Weights of a small transformer language model.
Size: 8 layers, width 512, 8 heads of 64 (2 for keys and values), MLP 1344 SwiGLU, vocabulary 50257, 73.3M parameters.
Architecture: RMSNorm before each block, rotary positions, no biases in attention or MLP, untied embeddings.
MLP neurons of a small language model. Each row is named by its layer, matrix (down: output weights) and neuron, and shows model dimensions 224-415. Each number is 128 + 32 x the weight over its row's rms, rounded and kept within 0 to 255. Numbers have three digits each. A neuron's up and down rows have the sign that makes its largest values positive.
After each neuron's rows, "raises" lists the tokens whose logits its output raises most directly, leaving later layers aside.

L2.down528:117131134158112116081138074126133162114153082103138155160120132115122156129153094157111143173145162132127137167077139128178122118143127154127166141116103141098147136117123146119143108113111113144112108133117094143155124144109119194129084144105085186137089161154113166124061151152123098160143130076132169144117165128083149153137097117144078130141068037142097132169153158104158152126162127125068111126114156189137204149066158148145057109171119126168112126078152129115117160147106168131157142123141128110096113162148074178127104114156130125204099180121152156136090144094181108079
raises: "ko", "ka", "us", "les", "ki"

L2.down1175:090150132109143087137110169103161207176110107104178154163170139142157091094154192184144052126115065179131200104139098161082097171143124089214159097159092139074102123089094119132097123161125119144132115095132174129148111114083114153178141101194123171134123099137159133175152133087112112039138139157118147126120135134133148141147180147154090118136125089091082094116139138079044083084128132088105117078115149067092120132136112136120144112107125135169097108142113139118112194120137161137097137163162136146099138127086102092138175157084112111150167155111088123107125125136188132117
raises: "op", "atin", "hen", ",", "ap"

L2.down936:155145150097143114161073130110128136089099087131115107098118150139158088141129158186158154092153132109116173117129152098171146126128133130113076158131153127063144147179096183096145060180148175073141186137170116176153185108117092127091152095120100120169104148141103130150173122098156128061097102124180072128197159135125086169137114137196092162111116129157179106154122103145107100137130158064107176127114136147132100079127132163092155125165147097123140106027164208107106109176149139093100172139140122083186061122079098138169107176165091128131204165183134164102117075101140101167
raises: "e\"", "es\"", "eat", "e.", "so"

L2.down452:056097128086130139120138093085159116148100150077082155093143138126120094108115104158188146128131123165089107171098193113092165101139148139090093139187167118104077205145082129139091135158128144148131155121177125095153135141086099193197153172164085124116155174130090153176098117125140147080166158158139136103173144093133146115157107127138189134136163191082098130115157118103139162128170088121108153134158168131168149124218083103104129135106126141090145121147161091169112135176115127145144128151166120109101134092141181153130199149085122140138102147147081116133188095122177114056
raises: " every", " all", " each", " most", "ts"

L2.down188:161141096190105193163131130107132136138134081091162218081133118157140124109106089134123135130159079154156169105180125107146111137192099095086124123172128100096157122137122112143125105147050167178146154112060155169109119102083083100119063156160136185153132103143159133063141182132081141092109150121095116091157135183148101106169090166166179141122098127125165091166101101123175142148094115129149149144189165126122154098134085140162175136184081110093097159108193129110172100170177141094125137177129079092179095144119115117115159090049141087157165144137115130126084130054071119105
raises: "ract", "aken", "arded", "ired", "aching"

L2.down292:171091092125165127126150138145184127097151128060102082124150159173081167155174135147145102100112097108160118121146130105138129106159177159146140153118183035144121106070142082166124142154137144141159115128171131084131123052126138103189139096187139154109145169127130121154135136111134132067150141127132152157155117116147126097106097128121136144118110122130065101129100121115180152121123123163109149105161192156125132069167083134105082102181184126129151119115197097106149143110147111126095144110116104126120224092077215108111147146167123170077105120125142100109095113112133150116
raises: "ate", "atic", "ate,", "ate.", "ised"

L2.down216:154170162119066111080161163105121122096097102108150096173139127170137162151203108039094113098170155126128105132170168172138122135191141143202146103157156137093103137120209083140140027155104086128195100076187090169135097152119135093124127081180131128204110117164125091101109092119077084135081071142177119100165171124109146111167148165081080108070125088192126105084113119178087123110120115082126130144078133137120134138131112123156201113156162096169058163187109165149140135113158146105125120146073089167144108137157050146089110094109111115159166158141122141145085131181147093109
raises: "ala", "als", "ri", "ils", "al"

L2.down325:145145077122169133149124101098104217120150122179130099052134149145180131072166151118112152113155104095097120084145065149192116160114105100173170166135160136158174111162135140088146118126143101112111098114095130137135118151177136141094133159173084132110125112149146116169098113075131195121118133109200085111101074150152192130192136137133129096123115079120053131144122182094115093145076098081118118135129125085082170090102174132125129161164133086151125146147135163131129159126137121090120094110111134116108124150140085163083146099149171134075134124217100098119125110155134116077
raises: ",", ".", "s", "il", " her"

L2.down392:129154145098115143102150191165071168153144137157159139108137095146213116146111077096109162108157141108152087134108136155125116101140098142148133138102094178084127111100115168143147139077092106136173114149167137124096105139102068094169142090149168154111088115091199102114135068122096188156076122183155105163099067127107129079208078098147176134152166071124193143152172117102105098120134183155190108216117112100144126094084170176074073083138135157135095120136154136047152145161177136113139126140165168133178104132214106123076156130119151146111110115096125155130134116174127120127
raises: "ee", "ing", "ew", "ure", "ewski"

L2.down1150:145082103078136109106113122130137125096076145127119109109131153113193163109097121125160098188118164113181134132186146182167120091132139085141160153129110117153115166134171135152103177115096116118087143136130137138169131176102144157052166139146166063099084112138158111095129105139145144065075086127122124074077128130161135171108091090158121133146156170094110118124167190096147066174123081105094161114113096140136120156052090131139119192113103172110099102083068103123156191061154139094087076147089064154161100147104129154066150165135100119139153097169113163204089130144088127151
raises: " by:", " by", " him", " his", "ness"

L2.down648:106134060111113144124108089091079155139135141114075139154143104124135153138089133097102127146166167121103140139164091100164117129095131141111122115192148093146175129190132141143157093121096178098069157122149089108124142073193170141141131124105100123127126128135082173145087120150150121062118131151142113156068144141150154132152103072140153141173138121142060121162091214121112110031102114096151107118141168137128097090121094149182176155177218145109110169173146132152104176118162079023157112059109115103133136141151119113120110139162140119140144152178122102166110095165138180134
raises: ".", ",", ".com", "s", ",000"

L2.down315:132025098160096119138108123066141180083114160132129134114136128112129078109115098092148178164129090127168147161155069106124153145144098126161128126130180156098179196106094093166115168118099071113140105148125104194175163107114112079148169161150134156132124158169070106156138118175136149106051128102172140073130058144146178095124143161130142077080175133154178178142125150132135075176103180115125204155166172128113139134138148080086186138191132122094191133108148148160121143123149111096121106158116167103122134184138129065134118089132066120102114113138067139143103141074091123130
raises: " times", " months", " hours", " other", " days"

L2.down1161:145103142141179159073105105059138115129108109142093060123119069132198117117081111142111142123090148096137145138179124209135164128201096117142157173078148128143160132173196133122139088131124174118114100114085124129157081119169136126148162080141123146158118091133131182154133235112131114147175156143122106132078112141134104135127144133169154066083058129121073122164102134165148169080112152129159116145161130128117128145068097153147093132184119185124116110061171144105150132078138146119116181120171175096085092203109118144129124148111117074115089072112094154123120110140134147132
raises: ",", ":", "–8", " and", "."

L2.down789:134143140114117149133255136155124093107145136115157168107093139094099144134191155106070143124141156144121164137097171129118076105122130134153094083121099143148153137133157115115082143096074171138151176052183139156144126124138060123124137117140178102141099119121103141105136122133112168118162084137140114148147115129164107118123173139164108124122079092134110087136120131162187079098106147127162113145109118132086106085145174094141172108112162086152249142161105102192161125113131111156048172176112063139144118181113077117136155074082123113098145134090188190133093176152071086102
raises: "uch", "um", "uc", "m", "urt"

L2.down748:161160082130197136132131061146114135150107088193122093159140155138091089150107163089148139142181145144148141158151080101079112063092107166107065129175142181143133115145127099130137123126100165126108178124100120111132099121167161111049138183180113115131097117213176101092110137143116160138121153096161125229120123138058101138140116135095127111140088141084158192156202173106072094128145094093096107111164102118129137121090168166133180057139066175113106142076153102114124109111139121126107128127155145132091114167167150127103092194130126122120147154104098095167122058143078121131
raises: "ng", "na", "n,", "ning", "ne,"

L2.down971:168123061142113145074102170115118078146130126152136081090118095135118182125131145104123125133108161140133104086156157109100135075094163142133145165081090138113080183086130171139119125077118110149135114162149093045124088129149110133168125136189129111143117100114150117147088069154086083108132141111154112174143123116095111071111123141100162071150179156180127183168165172134098138127130174125153110179090134123171086090086127174137111187109099171084109118092079133116173147148059132103137117132173166149120146126135124067068126149121079130081117133143112134189109172159121191133
raises: "one", "th", "way", " member", " sort"

L2.down974:167118095104146131178131110133109078104143157140113111153160188129062118139159157154108054116153111113111169133147114110142118125105120094126171089140115133119167149192127135117113139102096094128148159120146121145106101174113122154194135113118124135123126190183113131153155113113071147143079091093144097135134138108082115106081162156167155108066142073151106135118009116127161166076140198106131154146098079137137145089091115124147179083152066055082186113118066106084094146133147136088132119143166145115134086130108164183101150164092141093045188098081134135108144112107154124119
raises: "rans", "ight", "w", "ube", " front"